Part of a small language model's weights: normalized queries and keys.
MLP neurons of a small language model. Each row is named by its layer, matrix (gate and up: input weights) and neuron, and shows model dimensions 176-303. Each number is 200 + 40 x the weight over its row's rms, rounded and kept within 0 to 999. A neuron's up and down rows have the sign that makes its largest values positive.
Before each neuron's rows, "fires in" lists the words (lower case) most often at its 100 highest values on Wikipedia text that the model never trained on.

fires in: "to", "his", "of", "their"
L9.gate180,170,151,138,190,106,189,176,275,135,180,174,144,181,212,247,237,242,182,144,217,291,256,209,165,133,232,208,162,219,161,213,226,242,186,275,228,183,149,196,242,173,163,177,218,221,222,208,192,203,277,216,194,216,164,238,225,177,215,207,187,238,202,154,148,241,227,237,194,216,186,241,153,147,237,119,188,129,222,109,151,188,220,281,236,162,213,223,223,213,218,264,211,207,176,253,214,149,202,181,206,182,148,206,196,263,220,216,289,177,129,158,181,205,254,192,108,204,175,157,157,193,215,177,172,211,198,208,209
L9.up180,156,274,248,254,213,192,219,265,176,153,185,203,212,177,175,193,198,243,282,187,181,295,267,179,218,156,126,75,189,120,233,156,231,193,110,202,176,246,195,265,223,160,222,219,132,231,225,241,196,268,234,244,178,162,187,175,112,107,184,193,215,263,149,197,175,223,207,181,224,153,252,191,215,202,227,162,186,215,161,159,230,165,204,200,216,248,210,238,224,155,191,185,194,174,139,130,182,247,144,152,353,200,181,196,174,156,115,227,197,237,202,205,209,242,220,173,190,184,141,216,153,172,221,169,184,176,214,247

fires in: "and", "did", "does", "had"
L10.gate751,172,214,206,204,136,198,228,219,205,193,117,187,192,266,218,225,229,203,203,226,258,226,257,254,163,269,204,190,193,205,136,206,190,173,218,159,144,203,241,137,116,139,229,190,124,210,234,145,164,141,158,249,163,191,146,150,160,191,185,212,208,236,161,176,207,214,158,271,202,163,257,172,103,218,243,151,213,137,210,158,244,201,180,232,193,237,182,232,236,172,144,202,211,238,156,123,188,201,138,240,215,155,230,178,209,233,247,184,191,176,199,231,189,169,175,52,212,194,271,167,210,192,168,179,263,200,198,243
L10.up751,189,229,221,190,124,164,189,193,259,181,140,181,154,165,234,226,191,233,248,198,106,206,246,175,167,155,199,231,176,174,232,199,189,233,227,237,163,158,183,197,179,232,251,180,243,264,166,223,189,159,262,181,209,175,142,271,166,207,159,185,165,170,214,151,257,208,275,241,237,143,281,231,162,234,211,202,202,221,180,208,176,269,222,215,275,230,152,208,182,215,141,217,170,177,232,212,202,184,169,214,213,243,198,169,160,217,215,245,224,302,164,196,223,187,247,230,190,199,250,225,216,171,227,233,212,179,197,184

fires in: "both", "all", "which", "of", "between", "where"
L9.gate978,209,180,225,204,146,112,133,197,233,176,181,155,234,149,190,218,218,316,285,176,219,175,141,213,209,205,171,218,260,274,199,236,203,273,194,119,244,160,182,192,213,259,127,197,233,163,194,220,221,155,239,225,182,187,207,245,233,179,210,228,205,171,199,146,211,214,222,252,144,174,183,175,148,202,221,223,177,164,236,271,266,212,176,217,201,173,206,246,261,149,171,224,194,234,178,204,236,147,254,258,140,176,156,195,164,208,192,177,156,203,182,204,223,200,140,166,236,230,230,233,210,168,139,178,254,237,216,174
L9.up978,144,181,197,241,186,192,281,194,139,216,104,178,239,251,224,188,211,143,233,228,173,240,206,229,200,216,213,197,209,213,236,276,215,159,148,200,180,184,225,192,211,150,157,194,196,148,156,214,168,220,249,293,227,199,190,188,219,267,237,247,248,214,189,158,267,236,192,175,161,212,209,153,208,273,178,255,190,192,216,174,253,138,169,182,197,187,145,211,214,262,262,258,196,149,100,108,213,206,254,248,192,221,189,265,274,223,187,272,186,244,101,137,244,230,197,218,215,176,239,212,205,214,176,152,233,253,236,139

fires in: "under", "over", "overall", "understanding"
L3.gate227,169,227,214,182,222,232,169,195,177,202,198,237,215,217,162,186,218,175,231,112,127,181,156,158,194,154,179,194,225,216,237,150,211,207,178,228,171,231,165,279,170,257,215,171,219,117,254,173,224,204,177,195,151,124,154,211,200,180,206,329,171,143,152,191,195,187,199,192,168,228,249,220,233,276,226,188,155,197,208,224,204,210,235,224,185,206,254,222,185,163,208,209,246,191,253,237,204,240,144,188,185,248,212,172,164,266,135,204,216,229,227,210,111,206,208,256,207,183,122,242,194,175,225,221,179,246,207,185
L3.up227,222,187,188,216,205,207,203,177,173,192,230,216,218,224,206,241,234,140,172,199,207,231,216,215,224,223,147,199,208,179,266,197,206,198,216,105,272,201,215,184,146,286,169,203,228,270,104,167,175,211,161,195,215,203,176,204,264,243,208,123,269,219,150,180,162,172,202,317,170,258,201,337,204,279,228,166,184,146,228,240,256,161,130,206,229,188,245,238,220,105,245,174,236,254,181,170,115,146,134,199,216,231,157,198,136,188,222,186,172,83,230,227,165,157,227,243,219,205,201,152,240,229,205,136,178,165,133,185

fires in: "of", "about", "on"
L4.gate45,254,247,263,181,258,221,257,154,226,190,238,184,128,220,192,233,193,217,212,154,223,151,190,173,199,149,216,216,198,182,136,163,239,148,216,232,186,238,209,225,195,254,196,184,192,198,111,196,143,150,243,233,221,219,238,192,198,215,202,208,192,138,193,279,200,225,171,143,206,150,282,231,152,175,186,227,199,178,191,261,91,204,182,199,220,183,222,243,250,241,245,153,225,170,236,180,198,163,183,249,212,233,227,230,190,177,216,223,145,205,229,166,190,214,198,179,197,134,213,232,217,180,175,192,179,175,165,182
L4.up45,194,188,188,200,238,169,294,216,268,234,255,155,180,155,232,238,244,216,263,114,277,227,224,141,215,191,125,173,171,203,124,195,216,158,192,276,231,238,194,181,187,182,286,233,215,133,224,177,206,231,197,242,149,208,252,186,295,208,238,176,239,209,215,205,205,202,201,270,196,116,217,233,149,275,189,234,207,140,187,253,176,170,106,176,231,232,243,224,220,191,257,156,185,113,127,181,227,256,220,158,242,146,208,180,191,104,220,165,251,222,248,210,214,232,99,157,247,214,167,222,221,168,155,205,167,261,164,190

fires in: "in", "within", "maximinus"
L4.gate689,248,195,207,271,160,207,226,192,239,155,272,128,194,291,216,198,135,162,179,182,192,218,244,248,159,203,163,155,206,176,229,272,222,211,143,188,178,230,247,223,211,190,149,121,214,203,252,176,242,209,161,123,138,155,149,219,140,188,222,261,164,208,219,172,170,154,230,247,241,223,169,197,161,228,220,228,234,208,255,182,187,140,204,146,175,155,171,166,179,155,211,166,128,223,190,144,248,246,212,227,264,200,294,206,248,228,276,178,206,157,278,259,210,151,173,180,193,194,211,279,164,181,192,183,247,209,168,190
L4.up689,254,238,216,252,134,121,102,225,190,90,151,108,195,182,220,191,138,150,124,183,190,168,174,202,143,194,193,133,210,187,192,203,211,234,159,175,199,213,179,167,134,176,211,215,163,184,217,207,190,190,233,202,187,222,169,221,161,237,255,237,204,216,185,168,192,198,115,131,135,279,231,278,178,180,197,199,199,179,189,220,234,196,121,172,162,186,218,198,341,192,244,227,182,226,231,243,198,174,207,183,254,185,183,246,177,205,208,252,138,236,278,264,213,266,174,241,228,181,206,191,169,125,202,226,162,214,261,193

fires in: "of", "classification", "kilograms"
L9.gate922,187,213,246,134,169,184,179,196,251,208,159,210,162,153,171,191,266,204,257,198,235,197,194,210,184,181,225,156,204,226,148,238,199,231,229,127,159,206,196,230,189,158,148,206,188,252,185,182,298,176,218,245,233,130,252,236,167,189,142,236,164,261,185,179,127,240,86,192,213,209,225,163,211,195,155,165,173,268,224,159,222,183,199,191,164,229,187,228,282,246,237,204,190,176,254,186,251,266,252,174,250,180,279,179,173,251,98,146,152,204,237,187,167,256,146,116,215,305,271,143,130,236,156,221,204,227,186,193
L9.up922,259,157,180,210,228,226,268,236,153,174,172,195,163,150,144,241,234,181,176,195,258,233,207,165,222,196,186,171,219,156,150,249,253,209,214,250,178,187,215,243,114,162,214,178,217,214,211,245,257,166,272,214,184,188,313,202,248,127,209,149,74,203,194,238,194,223,198,238,158,226,136,201,215,178,268,243,149,204,159,183,225,262,264,181,160,177,182,139,113,237,205,187,249,171,254,219,235,110,219,264,226,230,130,124,164,175,234,226,135,232,217,272,145,189,160,187,213,219,175,204,200,204,287,225,131,209,155,166

fires in: "of", "los", "time", "often"
L7.gate660,211,171,147,266,202,180,209,200,287,160,242,160,235,201,193,285,177,158,190,179,161,179,180,226,172,146,217,228,169,130,239,269,185,246,175,238,248,153,172,175,153,151,196,261,206,208,187,221,195,229,222,167,194,186,164,188,143,202,272,149,122,219,203,188,261,208,181,150,222,151,231,198,229,271,214,188,137,174,228,198,245,164,215,129,176,228,176,213,193,188,149,179,231,150,205,280,211,170,193,135,179,182,222,202,258,244,202,156,123,173,180,225,227,171,166,147,258,190,182,151,186,189,176,183,221,155,181,180
L7.up660,154,161,186,182,300,185,270,196,225,207,177,254,210,108,170,264,126,234,161,228,204,205,243,182,246,233,216,287,147,165,250,145,150,220,213,273,215,289,181,254,241,237,292,170,226,178,207,159,210,281,227,183,240,238,250,168,220,183,242,215,235,205,283,194,191,227,323,201,202,266,229,134,186,183,204,232,133,195,197,222,148,174,206,159,163,107,163,108,148,205,203,174,236,211,193,215,167,211,208,199,198,202,237,205,167,178,161,149,113,216,203,198,198,236,194,207,210,205,181,146,152,208,236,257,204,182,209,187

fires in: "democratic", "executive", "republican", "architecture", "architectural", "metropolitan"
L7.gate243,176,190,277,122,174,122,178,243,127,264,219,232,204,135,182,245,247,195,266,303,206,221,177,235,242,192,220,171,265,135,177,182,226,266,214,243,170,276,246,181,189,160,135,223,191,199,197,238,175,189,249,185,198,179,191,241,206,193,144,182,132,256,232,248,250,226,150,161,172,200,225,200,136,190,240,212,178,176,216,268,269,191,189,263,215,152,216,238,142,216,162,202,155,161,202,218,173,250,208,242,137,270,195,250,171,197,153,202,174,269,206,213,155,212,196,192,184,146,193,186,220,199,171,216,233,256,290,179
L7.up243,202,218,171,155,144,140,196,110,287,242,156,174,171,139,148,140,213,220,214,200,205,205,207,215,236,236,208,193,106,180,113,218,103,198,223,195,217,206,302,215,213,178,211,211,200,207,175,214,167,167,170,178,239,188,136,185,228,183,214,176,129,176,239,156,260,269,250,224,216,247,179,236,132,248,297,170,193,177,225,167,243,247,209,217,250,205,284,207,148,162,193,198,185,169,191,243,192,190,235,147,207,266,224,191,159,199,222,247,162,196,219,182,177,193,211,181,157,237,276,272,233,275,235,213,125,271,218,213

fires in: "as", "in", "however", "until", "under", "unlike"
L10.gate294,196,229,285,232,176,271,256,212,245,244,219,133,288,306,218,210,224,218,203,195,153,196,231,169,210,184,223,110,275,128,214,225,235,125,232,214,216,185,144,149,185,225,173,199,194,171,267,192,194,211,259,187,208,207,192,184,238,195,136,190,209,218,229,191,194,153,219,237,197,220,240,178,191,200,272,199,180,184,228,138,220,189,181,176,181,199,241,128,282,152,161,247,183,134,210,202,144,182,199,180,207,233,201,242,279,181,236,271,149,230,236,224,202,146,121,171,163,233,149,181,209,187,79,294,194,165,251,184
L10.up294,256,257,151,185,190,286,148,239,200,134,266,233,171,185,183,133,203,248,145,273,190,258,183,209,203,189,167,224,221,185,243,218,217,188,272,239,236,225,135,183,179,122,230,265,175,240,214,212,206,178,215,140,177,230,153,204,234,222,183,155,270,235,204,202,181,172,157,228,174,220,155,186,197,240,161,163,166,186,245,182,190,198,150,214,152,186,198,215,323,235,244,252,197,194,267,179,158,253,254,197,172,240,279,295,214,180,134,231,225,157,223,247,188,239,179,196,167,157,162,207,173,248,198,140,187,162,204,177

fires in: "his", "s", "their", "the", "her", "home"
L7.gate128,189,188,182,248,198,166,184,255,224,181,248,197,227,221,179,219,197,201,306,216,198,168,222,243,248,222,183,164,223,218,263,151,194,126,244,210,227,165,170,151,220,164,227,195,233,224,162,144,239,261,190,158,228,286,210,213,325,123,202,203,163,268,194,152,254,197,200,213,141,212,214,204,191,258,201,167,165,115,207,206,289,271,238,199,275,182,204,232,211,154,204,187,241,50,168,236,219,275,215,240,254,242,142,182,199,111,225,179,193,170,206,148,182,256,197,206,157,194,169,197,185,237,306,177,185,170,138,217
L7.up128,139,220,263,202,177,151,225,163,281,209,281,117,161,136,215,102,278,188,163,273,121,188,148,187,283,165,202,200,139,179,258,243,225,293,166,189,161,213,182,244,235,213,184,206,214,184,160,204,137,165,163,202,181,189,130,219,169,229,246,123,172,168,174,238,149,186,229,284,114,302,177,210,209,211,219,196,178,130,307,241,200,182,244,184,193,187,190,156,224,201,244,160,172,263,194,222,182,244,150,191,217,231,172,227,165,253,188,245,205,145,169,152,176,172,223,141,247,166,253,244,230,189,121,163,225,206,211,250

fires in: "not", "language", "almost", "notable", "launched", "half"
L9.gate362,164,146,196,124,220,187,273,214,194,291,141,219,211,223,204,205,224,240,174,204,135,220,246,170,174,226,221,207,180,184,191,176,169,255,301,198,242,156,213,208,205,236,196,178,188,243,223,171,220,211,188,243,177,191,219,133,247,184,215,104,209,226,135,159,178,164,178,157,184,253,190,223,161,233,239,152,151,234,160,201,236,240,161,199,194,155,259,177,222,254,213,242,207,142,220,231,167,183,185,230,275,214,203,251,224,165,153,193,201,288,212,278,234,143,181,140,157,264,164,210,304,207,179,229,209,200,167,149
L9.up362,245,228,200,157,166,233,197,184,235,151,248,206,261,216,250,201,191,126,149,214,192,239,190,182,242,198,255,136,258,203,240,290,237,262,259,181,151,234,190,204,234,188,163,142,211,267,267,170,265,216,189,129,230,187,260,161,202,138,117,123,218,244,232,184,216,270,200,297,211,224,243,177,126,224,201,186,200,278,174,196,179,199,157,227,213,237,267,212,159,249,244,165,193,213,236,132,166,206,208,186,219,201,233,219,241,188,196,141,206,296,142,200,203,164,167,152,208,224,214,274,150,227,128,173,244,243,166,219

fires in: "his", "democratic", "republican", "my", "korea", "students"
L3.gate1022,154,175,278,143,188,182,222,169,157,203,238,142,212,175,185,193,232,251,179,257,213,233,218,252,155,177,136,109,160,215,234,214,129,232,133,227,193,202,195,249,155,234,158,165,220,104,134,196,225,197,187,134,161,160,139,213,156,164,220,126,203,221,193,167,247,194,166,239,226,147,108,123,159,160,186,261,238,176,194,190,218,193,213,270,257,129,197,218,176,215,125,204,186,206,192,251,192,293,142,208,157,220,202,203,271,211,205,172,209,174,197,206,218,201,134,285,247,169,211,246,179,182,212,147,275,199,154,207
L3.up1022,216,182,169,177,235,148,208,179,237,195,178,230,170,249,145,203,187,179,155,242,284,121,239,183,185,184,208,232,258,117,253,177,191,234,179,254,275,148,144,169,212,185,208,197,299,161,173,219,177,173,192,251,242,201,287,163,141,171,243,248,187,189,273,201,220,188,143,215,200,259,188,154,132,203,191,157,249,254,178,200,133,234,147,172,252,196,182,262,205,186,156,128,145,212,227,175,150,291,224,174,149,298,170,152,217,150,202,202,167,199,153,156,192,267,191,203,153,179,158,277,221,189,172,168,189,207,183,175

fires in: "it", "which", "its", "that", "they", "to"
L10.gate677,171,138,263,272,155,201,229,164,253,211,214,133,192,272,256,171,201,215,108,138,242,168,185,174,281,236,241,164,178,249,283,249,151,237,184,213,202,146,210,199,214,222,123,235,127,190,155,217,180,228,154,245,307,184,241,233,196,215,169,172,220,183,220,184,239,177,198,140,177,144,181,209,183,207,261,119,166,195,154,201,234,222,177,199,179,192,252,217,256,192,212,218,219,190,229,144,209,163,99,191,186,220,220,217,171,211,182,197,184,184,160,200,205,144,201,222,140,139,173,177,258,215,217,187,166,193,181,129
L10.up677,208,190,169,139,206,137,184,222,235,186,208,197,203,169,133,120,258,210,219,151,232,228,212,150,219,221,90,225,244,134,125,304,148,213,124,183,200,193,183,136,206,180,203,244,228,171,188,182,162,231,174,183,130,247,215,217,244,142,182,227,191,204,142,179,239,180,197,146,153,275,264,307,150,181,236,214,141,271,153,217,179,239,224,119,233,213,204,148,230,210,256,142,208,264,191,195,187,121,186,275,182,211,277,193,156,222,223,275,156,210,205,262,168,185,246,198,178,234,196,146,157,203,254,160,184,195,165,221

fires in: "of", "often"
L9.gate202,186,286,264,198,207,159,247,184,222,212,214,231,176,191,184,194,170,202,221,226,237,226,243,247,205,120,138,204,189,105,200,270,195,231,247,179,224,202,202,189,202,222,156,146,175,199,218,184,203,193,255,263,251,203,220,274,148,226,191,162,158,181,184,184,200,258,196,119,158,125,214,255,180,222,289,166,169,192,251,202,173,198,215,225,166,201,251,118,228,235,208,170,253,212,190,225,168,163,238,248,241,174,170,200,266,190,218,188,216,204,190,116,250,236,186,207,192,209,161,220,202,194,187,249,154,201,180,290
L9.up202,102,212,239,118,239,204,224,185,191,215,198,181,219,171,259,164,141,227,132,213,181,241,208,172,158,183,181,249,190,173,268,185,201,180,232,163,181,202,199,219,157,162,179,202,166,195,187,173,148,182,225,243,159,194,141,202,163,141,268,187,167,146,146,295,180,264,235,212,234,198,279,184,220,258,238,197,200,224,268,220,106,222,207,233,194,104,193,201,206,255,233,223,223,192,265,186,163,228,202,214,144,213,234,303,229,253,165,231,142,291,214,215,177,189,219,202,174,209,215,189,84,253,129,190,211,211,244,222

fires in: "to", "would", "may"
L9.gate539,136,173,185,224,252,162,164,214,221,153,172,195,207,187,225,146,150,303,220,223,224,198,244,145,204,270,259,164,188,197,314,197,188,188,157,176,66,143,157,170,220,243,156,143,198,200,157,207,209,193,239,214,203,157,183,207,222,193,171,217,168,217,245,208,136,166,237,252,162,162,254,185,201,235,243,186,204,151,203,199,198,200,127,163,159,127,240,234,211,192,220,152,256,131,209,210,179,150,253,156,152,216,162,226,224,212,199,197,221,263,194,177,126,261,171,204,163,139,172,242,244,204,169,169,183,145,230,253
L9.up539,191,222,193,163,281,173,210,174,194,196,139,161,262,203,209,123,197,213,205,207,166,235,259,179,192,245,160,155,123,231,289,232,174,187,102,209,156,290,199,117,159,228,152,163,287,159,214,189,241,167,198,239,201,203,189,144,221,224,166,243,150,217,235,241,153,173,192,228,195,209,199,275,196,223,223,157,195,259,151,219,132,212,228,225,215,171,238,329,221,175,217,185,254,136,196,222,175,182,246,144,177,191,237,226,252,181,208,194,228,239,233,173,204,186,236,157,179,98,158,199,149,203,101,137,166,204,281,238

fires in: "from", "on", "of", "days", "after", "during"
L9.gate713,129,224,176,219,254,167,192,216,207,230,193,183,179,170,262,193,171,233,223,265,187,144,230,315,154,192,147,216,139,142,218,216,194,211,156,221,206,247,233,175,168,139,232,129,238,190,204,162,213,159,195,228,189,138,189,211,221,159,196,192,240,109,172,237,225,178,151,184,157,219,245,185,161,223,193,264,181,49,263,239,176,225,159,195,177,220,174,169,205,142,151,176,167,190,165,229,93,253,172,220,198,194,113,152,211,165,212,241,204,202,151,234,184,265,225,227,153,212,209,151,238,193,185,236,272,251,173,189
L9.up713,137,139,194,171,229,237,156,169,172,239,224,138,164,212,233,272,114,213,203,207,215,155,162,197,206,193,297,210,139,218,209,204,206,192,168,241,174,279,137,172,196,214,222,193,147,152,277,234,191,170,178,190,147,196,168,178,144,157,205,185,214,182,207,167,187,177,171,179,219,170,163,222,234,167,250,127,269,112,276,169,108,92,286,136,227,245,171,218,240,252,165,156,163,271,132,257,193,211,160,265,192,231,278,205,212,236,162,142,188,167,175,246,187,217,181,163,226,237,204,134,181,192,133,203,207,137,170,183

fires in: "to", "of", "including"
L8.gate110,136,159,154,174,219,124,291,213,245,171,175,187,168,205,162,181,172,160,175,190,259,215,231,226,235,190,249,223,211,176,198,176,156,231,186,179,255,256,216,187,178,198,222,207,232,249,198,261,198,188,279,237,166,284,176,229,257,180,225,155,299,197,193,271,196,253,259,176,105,150,188,113,146,281,177,246,156,149,190,241,275,188,160,226,178,187,218,201,166,231,243,174,259,191,215,178,191,141,238,240,232,131,194,280,287,212,243,245,136,194,152,189,169,156,152,224,220,184,178,235,213,155,238,168,278,190,219,200
L8.up110,240,196,188,162,220,128,222,165,167,186,105,165,219,253,208,115,271,172,134,150,234,222,210,142,201,206,187,181,184,191,211,239,151,209,132,174,209,214,193,161,151,191,209,243,222,230,182,198,252,179,206,215,193,160,212,215,200,153,208,200,175,146,202,200,175,179,203,267,195,126,163,230,238,147,151,203,187,246,164,164,197,160,190,259,174,181,190,183,236,137,187,146,163,172,179,147,132,184,209,194,223,254,213,248,263,191,182,245,185,247,160,203,174,78,222,149,175,273,193,166,290,157,215,114,218,171,194,294

fires in: "of"
L9.gate767,163,159,214,210,234,139,204,273,154,150,208,147,131,181,153,246,163,152,184,245,189,137,191,234,209,177,112,208,179,200,229,268,152,184,151,260,179,193,178,206,194,182,205,137,217,170,117,246,202,173,247,287,256,161,216,261,226,172,211,285,138,254,215,272,144,143,226,156,171,237,235,268,120,203,205,153,179,207,233,191,169,137,220,204,220,241,192,197,274,232,239,142,150,132,176,268,146,269,271,143,217,205,157,208,234,224,161,174,186,221,178,181,145,301,153,146,247,188,140,185,148,219,188,205,200,137,151,210
L9.up767,179,179,222,209,178,164,160,216,202,267,203,300,137,187,172,181,113,186,230,209,268,196,144,171,181,217,180,160,188,92,287,211,234,254,144,166,135,250,166,178,241,259,207,230,237,237,235,251,231,186,174,105,234,212,190,133,204,208,205,213,177,187,243,204,161,214,235,145,197,128,187,166,192,147,212,213,217,251,259,257,191,173,239,319,198,196,266,196,177,246,198,195,160,195,252,209,222,187,218,234,171,215,184,237,172,192,160,163,122,166,237,234,190,237,228,187,249,243,173,182,237,237,181,131,203,221,180,198

fires in: "of", "chicago", "ice", "for", "on"
L7.gate502,155,203,241,156,192,192,169,238,234,240,190,129,166,233,116,156,207,190,151,194,245,185,268,262,133,195,227,218,230,224,188,197,179,163,225,115,221,168,119,219,144,180,135,177,252,206,182,194,161,214,217,168,242,182,205,204,150,132,262,236,198,126,176,257,170,166,223,177,160,275,250,207,225,244,209,180,195,275,200,139,174,238,196,137,198,218,220,132,225,230,261,178,191,172,285,201,280,197,184,282,231,176,212,218,246,158,168,197,206,260,189,164,238,207,153,202,201,123,178,105,156,261,224,220,216,174,192,280
L7.up502,214,149,213,239,218,238,167,176,246,227,219,183,226,204,194,206,197,76,180,204,262,187,166,223,201,204,229,202,211,227,205,258,181,177,163,175,257,250,243,196,156,234,173,259,183,176,212,219,176,223,245,207,265,224,200,208,231,172,226,219,247,190,205,241,169,97,217,260,142,193,80,254,223,191,203,221,192,126,191,203,262,201,172,116,258,195,240,267,262,192,247,73,210,254,164,272,176,278,180,199,229,141,217,160,240,211,194,156,224,182,222,113,191,176,177,202,251,193,206,289,181,233,189,235,232,229,202,266

fires in: "received", "have", "within", "as", "made"
L5.gate1033,195,255,199,200,144,159,176,301,191,133,240,212,102,251,204,188,280,248,217,174,212,210,198,189,218,172,221,200,208,222,321,230,190,241,199,215,241,309,232,161,204,144,183,156,240,218,197,312,176,224,215,217,207,195,186,224,179,247,286,249,264,253,202,135,228,166,136,253,210,212,208,233,203,167,169,246,234,246,172,197,167,165,209,186,247,183,186,220,259,219,214,220,147,164,215,252,256,213,197,213,200,160,219,202,276,193,244,175,179,201,238,207,208,127,245,210,190,203,207,190,240,207,185,242,183,233,171,229
L5.up1033,221,226,139,219,183,265,212,158,236,168,248,196,206,198,163,197,187,215,227,194,226,91,164,131,197,233,190,145,178,253,223,255,229,244,256,204,238,196,192,198,241,232,194,238,222,204,207,161,222,204,157,79,177,174,238,186,208,163,153,227,132,193,217,127,186,245,133,151,186,249,280,267,195,198,146,233,196,175,169,155,156,240,158,180,211,170,202,202,209,132,235,157,124,241,199,189,255,106,182,222,188,130,226,180,243,178,237,237,198,218,219,166,250,220,199,165,257,130,245,165,126,179,191,187,166,198,288,273

fires in: "a", "100", "000", "each", "billion", "of"
L4.gate212,164,202,215,172,170,155,186,168,268,203,229,198,156,191,208,209,315,197,209,228,214,175,184,255,141,175,255,207,220,235,135,203,178,258,191,227,237,218,191,152,218,208,133,155,124,145,259,264,206,177,216,127,172,217,158,184,222,245,165,200,206,199,194,228,154,212,169,238,264,193,200,151,188,294,269,167,158,158,285,195,178,196,108,198,186,175,233,208,225,136,234,189,219,172,202,142,245,170,164,227,108,210,207,264,142,179,187,240,189,224,218,239,153,158,220,147,269,186,220,242,226,242,218,197,182,186,262,235
L4.up212,188,208,223,138,279,195,183,177,176,216,154,185,213,201,242,133,242,126,184,215,120,217,125,202,228,238,246,240,237,191,217,161,178,229,184,214,176,247,258,226,162,207,167,170,209,196,239,293,256,183,203,217,188,113,216,210,161,248,125,165,176,235,167,153,163,205,169,198,170,203,221,235,199,270,182,249,197,172,237,220,118,222,197,137,218,206,231,226,123,180,184,152,208,151,188,156,258,193,187,190,220,228,217,268,183,156,209,205,185,166,163,150,206,189,257,210,219,224,261,179,219,225,238,172,194,164,225,148

fires in: "not", "considered", "never", "notable"
L4.gate391,220,160,177,181,229,148,280,165,292,196,214,214,206,287,242,231,223,190,222,132,217,200,171,232,148,100,171,197,119,242,184,123,222,255,173,152,184,254,245,138,151,178,145,183,184,280,177,189,176,245,174,219,235,211,221,200,167,195,239,159,173,153,188,255,145,215,192,154,226,192,140,134,225,254,198,196,225,206,206,210,197,230,209,224,189,223,235,207,198,230,208,158,269,213,172,161,176,185,193,172,261,207,284,230,295,152,162,180,235,143,198,233,123,215,155,238,178,268,197,206,200,244,171,151,171,183,158,129
L4.up391,280,138,267,216,202,168,286,153,180,189,227,152,260,162,233,194,281,203,209,205,267,205,160,230,211,149,274,199,169,252,209,236,181,186,242,143,194,181,294,86,245,132,193,187,195,229,136,161,218,191,182,223,213,197,158,232,147,155,232,119,179,241,171,223,191,238,264,190,165,164,199,233,188,259,228,276,121,277,143,229,153,186,180,195,207,193,202,187,166,173,235,207,227,190,320,212,145,157,170,296,178,218,136,191,215,114,197,246,225,214,188,122,186,195,145,152,219,218,190,210,234,214,211,177,193,194,143,196

fires in: "on", "chicago", "city"
L9.gate323,182,146,192,211,189,224,152,202,196,192,217,238,137,191,210,197,173,210,272,276,264,265,156,142,213,229,215,254,156,262,151,173,227,214,232,164,151,170,216,162,179,275,119,205,207,245,220,165,179,159,210,263,208,170,238,216,199,93,249,250,154,226,220,215,190,161,209,205,309,140,155,168,188,265,164,250,207,288,229,262,227,254,213,191,156,235,280,189,158,182,210,203,238,216,175,220,226,210,179,175,200,222,205,161,185,229,168,279,242,193,203,139,172,236,177,241,180,149,210,235,219,239,233,244,143,168,209,168
L9.up323,224,207,187,171,220,287,212,180,226,224,130,165,164,201,112,249,208,233,153,177,136,215,221,207,278,263,221,251,184,171,271,137,178,211,187,234,129,247,246,123,157,226,156,203,187,170,272,248,161,184,298,232,201,176,198,167,256,162,301,249,225,184,187,209,194,260,218,225,152,179,186,191,181,152,155,227,183,184,157,251,246,166,205,88,212,185,235,175,291,221,224,212,201,227,196,191,270,258,131,209,182,143,217,159,260,237,219,173,125,270,251,216,195,201,194,224,225,246,188,203,121,233,246,158,193,202,195,205

fires in: "within", "upon", "under", "without", "to", "over"
L4.gate773,184,199,234,150,182,255,217,88,216,138,188,184,211,190,213,199,315,188,143,199,174,244,251,182,213,193,151,195,238,148,197,229,166,202,174,145,173,186,209,157,215,266,205,213,302,199,229,251,163,220,185,181,241,207,203,228,226,200,190,227,188,216,189,225,193,156,195,182,149,202,211,198,180,294,206,194,161,204,198,201,174,214,223,203,303,215,192,111,175,139,178,224,198,120,258,137,173,245,180,143,157,238,180,154,184,197,204,200,199,166,189,193,205,191,210,255,293,103,199,120,203,239,158,161,198,183,248,131
L4.up773,184,209,276,260,177,239,261,207,206,222,122,180,235,259,230,189,263,210,236,158,184,185,222,145,238,184,191,225,251,225,229,167,170,178,274,229,205,237,244,200,164,215,230,225,192,225,175,158,164,193,193,192,190,230,126,142,232,218,255,252,142,237,252,209,194,178,214,278,166,279,200,221,198,212,238,172,149,231,181,259,148,204,124,245,219,142,155,159,196,183,186,159,195,231,125,121,183,122,271,209,178,169,203,206,174,246,261,132,200,196,230,230,132,188,253,153,193,177,160,218,146,214,153,161,242,229,226,228